From a checkpoint of a small transformer trained on Wikipedia.
Size: width 256, 4 heads of 64 (1 for keys and values), vocabulary 2144, 4.66M parameters.
Architecture: rotary positions, biases on query, key and value.
Training: a variant of Muon for these matrices, 89M tokens, 5404 steps.
MLP neurons of a small language model. Each row is named by its layer, matrix (gate and up: input weights) and neuron, and shows model dimensions 16-207. Each number is 128 + 32 x the weight over its row's rms, rounded and kept within 0 to 255. Numbers have three digits each. A neuron's up and down rows have the sign that makes its largest values positive.
After each neuron's rows, "fires after" lists the tokens most often just before its 100 highest values on Wikipedia text that the model never trained on.

L4.gate236:134093168136095075125149138134118143125203114157085107134147135164142098141143099172083145130065106138186122125107064122115118145150098109072158124141086146126125142102107074140153165142112083126171118161137157126109116121118142132165169170158151118132177061160050123131124131115191157144135121112047125116138147105115172083098079132157139084159131123122096157086096142140140162152131062052139174197115130118137127097159180089094142141083070078100078114084099090187159169167093132152154128128096097116169137123121061112092102124142130159136127085084049070201138182138135139121
L4.up236:145074165113170102164160126199108100113176120154170121101088174094164126130185084098110119113098125098116111148143061134131161116083118126111150114122074143130164104144207113113132090111084158148141155103135115096138116149074187094186158122140124081144164091114083128101163068125126167116168116112145120161136118157117181102122096115159146151094159151131124109204138141120085116156152107131142099156146127172130040110127157120095138147078071091110094139085188117090110126101140085099135123142078161180141134112185051117134151147100159151111163194184129078126120127113163095074
fires after: " ", " Party", "otes", "andidate", "%", "P"

L5.gate50:124115135142156111177133129133130129152213137089134084104142096134079134164113176132130102114114131158132101065146146092078129125136138061150177110118148118123107133162145107117149102133080086125081110125178099168129189111078162131098140144094136142117145129131116113091066159135100176109060143099160166126109089058140149159069177140124152156144174107153102141164064116125131102186163131145156138146139063109100203109167112057090165178138083110130048103100144113150102086098072144149129150133197135193131147201137057102101107139124061132161085107136058123135083146090123126140
L5.up50:166121161110082155140125140126144116176115141169100068126100133158079158142135161057113092181114117107155073097048152133113114170126159095111140097148164127156162114142136175123144137114094189115126073159168179132137122172159182135170146129108141139135153114127055162165104123129176046089092103049150159177145125104202099179138119225140102126047137144141112084173078149135137087161072150119102129171150163179060138135137089132171143118085138097109190116093115129179052138101102160135088109096119118174137129159117147128136120090132141147101171172111093122101172213150126115108
fires after: " app", " p", " pl", " vi", "p", " appro"

L5.gate125:163165191166106133116169157092147133228107135157115149144127135139083167147127140142116148097105111113134127145166141073075111130130199116140120167120136102065198090123156078132067156201121143131142130077218130151105165076189103080111158138142135153094072081134055148111097093154105138174126127127176117103165134158140154097163082139129089143115179120095172111155094121171151177121120136145120111181121119141086177105149134199128112154165120114130106112082162144201085106144191110096140114105106181147166106110107108120119154167181152163142174143097165128104099103054094177146
L5.up125:123151105154135172131184139161124048172120112153101124130101075131143126131126114102136167077119148077119100142201142155149128055165166121126119157170101091104119075095149114141174090134130063120176165110152142132092111117084128150090076128134164152119110132084126093144128099135150100206101130103130158218110139131134125109157144169100133140100133161195113185100196131138144194088155135173089113200122108087078152140121136114114111156096115160146117096122092102123153182186182151179141146150151068124120084184153137078180142105127176109101165124158144175120188134126090104122
fires after: " s", " St", " S", " B", " b"

L5.gate127:119087147097073141143145163201097130117146145129145156142099132163094144119071126157153127143120116103117063040119155097156097064133065117111148186105141135180116113146117090152115183142123052206133155094128124142169154090129161091139090137091095120134068139129137086149113062135097138155177124186083168126140111125089150145143142139131139119133126136132147148078109173141169156096115040068099176091128142142084049120118186108150081183115139153099118103090188104133090139086138114088113072064103106133078111109164140164141125152154110144105136131155134158145113196156124075105
L5.up127:161082097195098125150161150109146122085185112093188118132113162132098188133138131131178165123150124142109146113134132092099153127153112122099160081164113135054087110154115167080133124155077095167101088139063177154120137094129101113160164186103090129102172078151142174098164114116085117128191121104117074099141176120138088151139157120065108178104163127123129107133152123216090102087095100124127129141160147204134187090158089128091167097146117070115154147132132130134117085156129074080142098092079172132104148130069135115180172125099098075144082155142150121166114073134152107159
fires after: " R", " l", " Re", " Ro", "u"

L5.gate302:154139166110173086120116125049144159144216123115122079078112129098071136121108114168141123077104154136109084130109121102111129071125216066086112103121129118142092140168162113170168149143100170129110146111128102124086138115102133192115103167157137152094157152112110122134109163102142140135131145180152170176117102131159197137170088111198102113150097205165127104059122104069120129116106125056126145183102148210135143135122152155110133110053077106061108129104127083087151148114126114096155171087164140159135102112131117164101161069084168085090175115146107148108141118134150118091
L5.up302:107168137060145151134127105143117150163117072113077122160150084121179113090171174089156150109106163076122103121129133125164155138163131128130085139138194149151097134136145112088111081108088137103112129102175101177162097103139191178127198071111101112128175105146116135156117106089091121061085125092088163101034145153128093135154085118126174088172093169130172152109099130125081083165155143082137125105173151130095107160154078130141126097162129160134086105072128149129048144088109117140097122086144117160113116066094150193157119171170170165135130108127125070133086109074159149135
fires after: "w", "b", "v", "k", " H", "H"

L5.gate76:105093124148109143112107115120121099169170120166055113149109148103108153105106148176108123188141168172155095088131159095110169141135128047112125107090101124135136140157138115118099172133117082126140120116127172113146188120106180101179128187116123157168192094083139166151067144140100101101197152098107143195154114100136102119152125065103137165140181155166097129113126157204097109126125094072175101114183132154139118146188065065114126130133131154122087060158178153120120139103091147067126147137162111187103116127135122128128203093100129133082141064110169153164107157176132177090
L5.up76:090157132073129122133174124075116089179142111216097188167099088147153075102126180161130089179117142175134127121121122111064132144114081093140091150224097102064106116132156147134121146162103110166102143118149112101137071129116163119144106182095072141079093148108160130107128147127072102107126067126073115123146124118111133093187150102102142169144155135175101160091124120142160119155087094116158136134134126156112127131124101108119127073145144151127105043162129108157168214111138158125116142113146155133133103062125136103142121110129101090137130028194163101129077147152148067104
fires after: " l", "ie", " V", "uc", " Col"

L5.gate199:124137131123164147144083159075172157079174181053160118110113158164102141073129107106182138174105141139112147152161101074123134169133062144112134100117200155108141087136132091110120057103120177116138132086147169110141159151088129147146110136127188165085081108125185133119107164114177095138184166124148127074121061089117139108117191092129125117118150150094099128113111094061125135104131116111146118090119136179111152112106140131126104128147120171131139124105113134128128113134090099198095100137163118121114167212166113087095123165205111145104109116174157154161203132087127194066
L5.up199:084082097110104191160124136110125175136129165123131125062204106084130113105204137116112149093128139108127128101147114126119124185131083116135088123077131163116114114141151164109156078094127116085162098092117094063176163101195144108093127146065125138080119082144120044113161167122151052125185162145111130106107040137150090150137110164096042074129107150035120161123157110137107173144144146133101125098143158130144176152072149071108120118122119165158151158110104112167118075154160075099115112132140147157170098176179165118098136154094118126079154125131113115150135123057064196144
fires after: " b", "em", "A", "H", " H", "B"

L4.gate128:068089109124123138135109069113144077126142067139125131101147088126129145175124139131144146140123178127162123147153091164128120109127113105124126100169142126154174185104085122142116147163177064119178114127136152110170113150207147106133125211148152127120126141150152143112081127127144146151139144149165124096127142088144044114152121139153110121130115094140109097140138150209145149096113082109115102102063148165093093081121089056118076070074115171113105097091049153150140130156098128155119140233181105120216124181173126144107146166137104073076074127130155135143117106087113151144
L4.up128:098111196136071129160134148150100171087129125151122172148160109096132203140134147177136137159136173077141121158067120179165094130111119110215116105153166147136146123087139092131083121146137081135129166133177104094113106130133124128128082182100098129158138087162163114093106161156091157084173161122207071089164137145128100114142082163089107149082116185143150155119153121155150118095096118111127094093072136154093115127133136075131093125078175166098157135109110059175169109162122141101090177147110191140175111164163135167123184148126141051145040142146083105162071096099125157142
fires after: " the", " f", " F", "f", "in", " re"

L5.gate247:170141145125173082151107105145180183095147140139154076100160132104135188116095217128132135135105158180224115149110125151085111102127135104139099075106118145124101074082151086157144170082064133107168118128091140132168094084162144158155069157080145109132122140153165181081162140160108154069097167105071141151203154119064108155139140108136149128194149155123127136135107137095189154085144152120089103126090106134110096086104110149181127093102127126087139074113073096181099087115201156161110157112134159142130160076158113131126093084094154112137178158109114177146131136144122119186
L5.up247:190159157141148138091152194148099161147155172115213128085164138097090141167139143141144116097178139123105086107137171164070156121136099079123102146145144125165040080137110135112173160104111193129162125122139088148126125115086104150157156132071150145174103095127189152119120138162148177182118119090074124141149139153102176138108133105125142084149110200144192146110100177129188155104124152097085152137147166163061172100098077103119121112142146105160107043148170118080122109163131113159086178106084112123136179096178103181082165116101135182098099102155115100134127141142171092133
fires after: "att", "d", "uk", "it"